From a checkpoint of a small transformer trained on Wikipedia.
Size: 14 layers, width 256, MLP 512 GeGLU, vocabulary 2048, 9.71M parameters.
MLP neurons of a small language model. Each row is named by its layer, matrix (gate and up: input weights) and neuron, and shows model dimensions 16-207. Each number is 128 + 32 x the weight over its row's rms, rounded and kept within 0 to 255. Numbers have three digits each. A neuron's up and down rows have the sign that makes its largest values positive.
After each neuron's rows, "fires on" lists the tokens most often at its 100 highest values on Wikipedia text that the model never trained on. A number after a token or word is its count.

L9.gate122:161095131120131134074165120151084091111112114177113088069114164142130091167051130145136134099164117134152087096082101120164163119142113124102163144104087174100144137061097067115118137076186136112110121106102158172138114106130145068141109162094058170106127131170128146105122071109134103203120110090106172141185149124104170143089052190095133133068154122168110076123123140162145159100115138126111143093094107102078163149137094136157086150109119160101176116123157164155122187117134059069135106141103101142151103118127142204089135138156179171121124144091119173114108100143154123131
L9.up122:144140142102127089138161076069090095102169105189085091067133109050063098169070134099128131110093137144177123112118117127226141141122159179101086091130129162178169216157141143131146115074152142102118162083126079063140147102124105145104124167058092146117150179118149139084100178119134069110109142121138162131096138138103125098098108176144159096173128117119097117118097166129189113142076142115181106115119146122113166085130167164133136112137205187087150077128164117128106134080115118085131086147129201120129113170147120209157082147109107153115055120128175137087094193164111109143
fires on: "." 52, "," 12, " in" 9, "\"" 7

L6.gate301:115123152110139113054149163145111152119110140092184161078117132121125107084128122162126144152116110138154054139105088095132085112117169110091123163131135180087088082085105098101167145198178125129087157157122138124199087134136179102126109128148138140085145110125179127137072077143160146172082127125199096156123177032053158170160151072117192079136096134140084093178139148155144178147098141085127135195168075138095154108146101106163134185111127161132094168068139140131074117088097176169111120159138106126084137116135129192131144084096140120093095086105150134144108139107124121098
L6.up301:069098082048099135112127140127143101121107101138186068121113094196109116116114122135116143102131122078165111160146170189140077097129169099117128111105125117151154141153160115079107077103150098162161132106193128168084182133137135115095182097113154162127077113090145129095079118144112057121133171156163155130112136115112130125128114148082136101134067140124131131176092190138131134084065127073115148146075109128107154099124120113110120148125163109085092151120044141078122091060118039100115148087162096133159161195125105173113050095133072146184038155115098149117150178133122113101
fires on: " film" 31, "′" 10, "." 10, "'" 8, "," 7

L9.gate510:088102147070079101094149128148100183141130167088089123127123153105143145158144087171118195117130042181212100166124132095104092101173079167102137165111211069117152134126183107169109150157142125123137127099190120095106062153158143189123150047112104146090159125159116145089118120143127172074099083157183115107134101114094108147132143101127140170141151121161118182148141150119134123129098127134142157064103151136139177127085129163104134177160119171122149187153155073179138175129148085102112064078115065155114163201075118167175102104139157116169099160157140146104129177123126180183
L9.up510:098140098131098094196074157145086153159198146102097198080216097149097130150137150113192127083109155137068071107125098136123144107099127140124124190087147160096145161057099143116139116119135150120135096136130117095138109127157136162114122114036158148066156086144116139126091124123100218179132161114149177105133065149104153197064171085124138098115131140118159125152146103111067120091135141121184091119134167149108141140089100191115156083116159198064115122198116083136167115117156139079103141134116098141139131103132140112147077116121134106127125155128178082127157101194115134190
fires on: " 18" 34, " 19" 34, " (18" 10, " (19" 7, " on" 4

L3.gate443:142145120103102063113149181164076133157058160146120095176112102118107123145159104120129130132074095142122095135169136132163152119140138133139121127120175106106214108090133146117098086143159128090143092099070101090113159141109056107151183073063140087062091150139136118117161127071108093115097146166091122124111137078109131217086116109135120121110093121144090129121201145160080117146157113024125069105119097153098171122143128156115069133160123125156130123157171060101119118107162087147155144152121115084123110124081170123131066133102111163168111138165140100101177149134100191146
L3.up443:060065112131111102131148116158121144120125195160130105122195073137161152112132139120150134166170166125117085196159101122162137124126075115154144070174135150079185157138148140139120153110114133115081170125147141165097134171114110163174061119081142148121109097123124100164132121184150142116170133127102123108073125110093168158129106146118092153146070168097147144065191140113145099174167114054118104086123109112103148067106119141111119168166138167139108163150144067121142138112136137122201158125077124116169095097113138195149119087074107142177131060140119124066168131135104139101
fires on: " (19" 40, "–19" 26, " film" 26

L11.gate77:057061153070106121135110121194166151121154113107112110094094152132110099132173109130134091104159178156105107148076129142121078128082081106153069113084155164120116136131111111165114098126077130121141095164124101145167122123163113072145138140155094119156149120134158115096145110085143099145150182155125123086123174114211101122161157179044129128098118083122145121141151146109138171139082084152142148141117176161125138112128099120154171195171179118108115161106216149166095173180165076177106100157103135132142117140103140162139141100162127124118164195115134135155144085133145095107
L11.up77:138138119086095172164101124078129082162137116128139112136083158125117156140158143159160155157155116169136120158140114166134141098171092132097109131074175179172122147177077119126115090181149170131096123142135119131155160130122122116146129151113091098086127114116094100108114189156160156136159177139064158077186124116099119140107162152120112131133123134163138127123074121168079162154174115080108165177045097087067105209162127138102083115174201086114160150070128140143110120149182127170119090134134139117096084180175154129145139077145151181120115069108169106174196125119189088131
fires on: "gra" 24, " S" 11, "l" 10, "ru" 9, " Gra" 7, "lo" 6

L4.gate370:139090112075175148092192173121130105097109189123100140120112081108184081173098092102128076122155119067069129143106093150120114139107136199087117151141112119144091128111196128092145162108098104106133174112129151175121116188169102138159131054102076113117137122180213116164088124125150105113118116095171126141124097124100108066101052148162135145041150092124140094157151138155140190158137106162122108158105095174115121187097107107129117121144133104102099146116111157114123079119145094116131143146064105128119064089148150126230110123138105111164142195140148157178090141176136098104
L4.up370:125139157138116080095082139112113151127142140110109222109182158084139131135095154156066102136117116091098150115109111134105112159096040152127098089129149118135101172167170109103122156134059102033106209150062146134180114124139093107192182109097167096141146093134179121117096131132201162126129129123145151118156147178120181131089101151172175181112168087129134137168142200137118127112136129164101111168060123133162124098112167207102128123119142090166124065135132128091185164106147129167079168049103128118112212131135134144135140114085112094138143162168215130149119142184152136123
fires on: "==" 42, "===" 33, " ==" 12, "." 7, ":" 4

L10.gate384:113117143150132103115112138136103158127184150172156122106125050147093140120161103104129090175091085100155089148116148158121103150157132148168101143143124156134078113149150112188171147111174080086178166176116086129137118158133105100180193105185119173093094159134182145166084114139105117146169110154198146092120092120181135112093061092143071127102127112190164146107098183156119171123137124091068097108060084125075136057114077088163125093087111174158045135075148117110099146123180146103102164114094142121081158113154123157116135155100132117139118128148137108129168158143134144104
L10.up384:125145120139144101151132144077150144089117084104135197143135136111134107140120163101117118154153123125099135202096051136119152181113098109150099076128180123121095162176093160131117096097080144127179117098093126124061130160134255068104141107146132163131111147143122094174077101135154140133129120149138141098088117108086185123141115098141087189154122136160133060133083116130054100134186148124126145155074178101100158126156099145086065166113077092139165148065153097140160150144140097110145105124120086156176142133147153118066063134112144080109153098120169124142123165138138148134
fires on: "." 79, "c" 5

L10.gate443:116141167124124098098166141135128141137165109159107110137022136137084163117112110082103101155147123119159161160127168168177119111163120070164146083104150131192075107125105105173114137161197128116109115152164105124100081127186088163154119153086121127118062090158208102083100099135092098126112127082163083156160156078133119110141132109079145126130119097188129155130208167139167126135086090144126078089141107127177140153146062067078121151135080159152112135123132124091121120147122094124085115206154101155131146117190139145185086121144084125078105117120122143124140136070148169107
L10.up443:117144132098122100139133146116173119119154085135171123199110118115112141127090086095085096061175109126119136145100110133191132098132138072175114086153113160071098156089137127144173117118094164129128130128158088134126111121115139102111141088087144117144132189125125137144047083183129103140099119125210135164152143098141179144061096095127178144160175144172155118108104088131060142118164111119149148108083057175143185116102094142132132128104128183136124097129097104174181082162109127133143083113101101139110105117153073172163196107178083096109140168103208064127192117146109102192
fires on: " |" 40, "." 15, " " 14, " is" 5

L11.gate22:096123160126143166155080124199101142107089108112131146154167105126126105113151157181116115102096112089108150126186044133092096113110098120118118139153172132107129156121120126083132087111139093100137152173149118141143111137128112161159174079136166134114126113087183122105174177156119174190174113127119129104081141119103198152065126072156105176137098099153148164134138173107116096144162109109161145149152130149056109113066167096135139181153160127128086181135184157152102122136120117077177157168140172119134159128120085188136140124162149142119098142165098147156091072094149205071
L11.up22:134114115107092114152095102116148134140079113116184168119077115086129140124106185112147131169176107096147138109085101139110120100111138181164142119099133199101141117171136199174128124141095104130175145082100123126139133186092122112100088095124139094149129138097091145141113087174178142139152120107140115126083164188130136168066122100080074109128135137147114143082192062142156143134182084159207065183066131103161136117141181214108138129095174132141127144109073110135126152119080137141084131168084166162109136130079116100111148158089161085074163156118188129088150120147128163097
fires on: " |" 22, ")" 19, ":" 12, "." 9, "B" 4, "F" 4

L9.gate109:126143124088159126079129093097125100140118087182142117121114111111190147074130132092155089163126179145155130172176108115058075125133105087147087124172160098136120145128147072160096163122141140093083112145119104158159088169216087108125129164144128087106117116090166224128141119151109177126132112173116143186168102069198123181100123133096116123087132113117092085161096154169166161170209102120159110137103145169098199168159176115084155096166159145095162157121084123166092141120177097099129119125152111080199145138150118153118129130133149122059162082175146092090119122145127112064
L9.up109:110137090129168107104068146101139120133083110221107195171158194067146085095141109134089168132138122144142133079118170043147120154122202056161124123164114169142108074118186080102166100162092165088127138212138183114182146158083100130079130160170163069147156073151176185116117105173129124102125159161130145128180120095115138094118140098067114133153131114157127069134139130115160106143137127166071113119156142142126106132161130060102154115100152132098128128151172127130110114115107108089146125086135104106142134104105098121145131145130104139145137147153133103149113122193145122054
fires on: " c" 46, " the" 7, " Sh" 5

L11.gate150:107084160151107128177190088154115135109146100149131160134144115114161184122099068088101145159137125084123168109149109114149087124100137126166120180103153122127064092121127110125140105167093131083137130126082088133057145109132110097129115117140173148163126120177176127121153064055135136166161182192100195080098136087149195116107215124141091142053112149099182186174174111102099129109112153087105060146079139137183110183207123119101122133135112106147125154114136177129141144102101113133104137163151103142165125122079142127124124143138092089146118082174098181158109131138169162078
L11.up150:091153120152117119119134108121133159062197101119077060109163119104127138138145112124133178135140121128138120128151105126134099095133099107104088123138151169132116147167138124177117177110134150076137114137172104120104209132129085129120083160095146127120123064127115135103104126086096056142133116189172095130190129111187097133135095119073061132178152125210093106163162173135114221106137095124047121113148110157198107089118141096119168205127124159146137122136115136153098104128098042094096125110142109165166107133099089094125135152149078154124117155206158147140127150126084112089
fires on: " f" 57, "f" 14, " imp" 12

L3.gate406:156059156137075123128196155109115102090112149142183143138139094100146090181139100048122114124115126128087181141148095126152110111164135087131105126107165105187080158148183143191118130158116150147167079152129162136131097081165145123096198071139136100149171218155126154109097045095160159147143090126117135115095129175104154122189119113118124125102138082118160139144111166065140107158111111088095148118125160156152166086116151125121115133137128077095143172140112147059088152106123079154104118170120159130081124105116143128155134135114129093110157124184101107117128130158149092186
L3.up406:108109153123107136122221131120132169120138107121138144124145103102138151136122143127084114121121130140156106165128150131203113149118105167087175137119089132154106141168115155107141101108195170160186141173161126067061147132151107047102133136133209110102123081083138096134133091110107119132147066068167117128123148113120177146079123168120085123126171139110180183178141125133177136129103157077071102167135132158097163118104158107179116167124083179203150128119149124129113177134155115127131169110079125155117025118130192179098160154116074139125125126133158222162122153097091161090
fires on: "ur" 27, " of" 20, "la" 18, "a" 7, "ff" 7, "f" 5

L2.gate208:116081136156097138168126104143169146154158099108184111131130134141081104134127083181125134132086146176153174141122063162150098127146123152144081092067033127142154124168070210173135081143116196141090139132134146172106128151091120115142168099079121158073080071169133175136135156091158173106180172109139089198145184099103105109149133140175101184109119130117101111097138083160055135171111145102111112116160136112132108109170099101160175168130054111123202076130123136129149133168140163114171130125105143170139131134096144157104153157099116142139192137105141114119064103138071091134
L2.up208:089107212079128124145173221179080107135116104095138120140114158197106140120141136103124105084070114089174156154132135096087098133210183176115117134156055130105150105088151093126137136114166112157125149134135148140104145126142138097063084090162154086157159101188186160183197162187180167190120126086216128138144163115140127119112096179107100146137103129125169101097120124115153093093132150100115157132060099145084175080133085138100101095151113131108115166170157115093141122175083082127087089116129134087140126091176164136126143151154091134150138151143123140133094113179148118102
fires on: "'" 25, "ra" 19, "s" 9, " as" 9, "ed" 8, "b" 6

L9.gate447:153075174140099112165121147143105114137141150132139102152153162131150134150057196150159095126108098155158131108114146077095151161128158159139143130111064162203131124163141150125132165100103125177118088150144169136148089166102127156092145176114162160096108080151075137120144201086140119070111090134150127166142066126119075062117135179143098221072108127183150105103110139083145190194104126143132090155146175131126111135136165108104146176133106124156136084110164158129127095160114111123152102106091128104130164193102114137129120134067082115184147104108164108066097071149115189131
L9.up447:103099163160137060169133159149135074117085159188110098156129134144154140121080175128129141120054119130158157134204145137082116152164142092095165165117121139119188157089161068151156179137139204109119109182129161147129146133176196113125118085102104161122139102192126140155093173151144082104176096114126101154125158154120104109100169176115081109118086118159096115090107147181074098119142159088110177142130108113128064114111157146115197092142105131188152053138141092132154171076127128173119145112139078162107128140117138143130135134119131125145119079111140130165155208136095105104
fires on: "s" 64, "es" 4, "ies" 4

L11.gate333:165142123122184132129102149091111026144151110198117134188091101182183079121192134159114141059150124053180138156178118127169184173148117152130170146143128150152118100159147136124181081184116169170052147153148157104157082093139142118091130184185114167115106172123170224094115071110061114136171113147057143124112111107116143114119124090129104172099162136143127134127109165153116090156096135134174152139137138164123155126205173097148135133160127093101151150169064083156103135165152108087088179160145093146123178145144152105173165143146091160118126131062186091145152103123145112095
L11.up333:088075105099139171128119118181099085100124183117110140129108114129135101099128115079090128125103131101102090082157146061133123107061147111176057148164142052121126113130128099110150133116102064160123100162113115149095136133103162197108103150144106113115090191138128167126129120140049109135130176186180185137122162162132167136070209131142086157135141103102116133051101104152188202077114129151104106142082092142180104115147154147151126122155092158104079128121186104091185148131111130048083137062146081136161141086051108112122151190137181159117155109111162085131104079090118103132
fires on: "s" 28, "c" 14, "ic" 10, " c" 8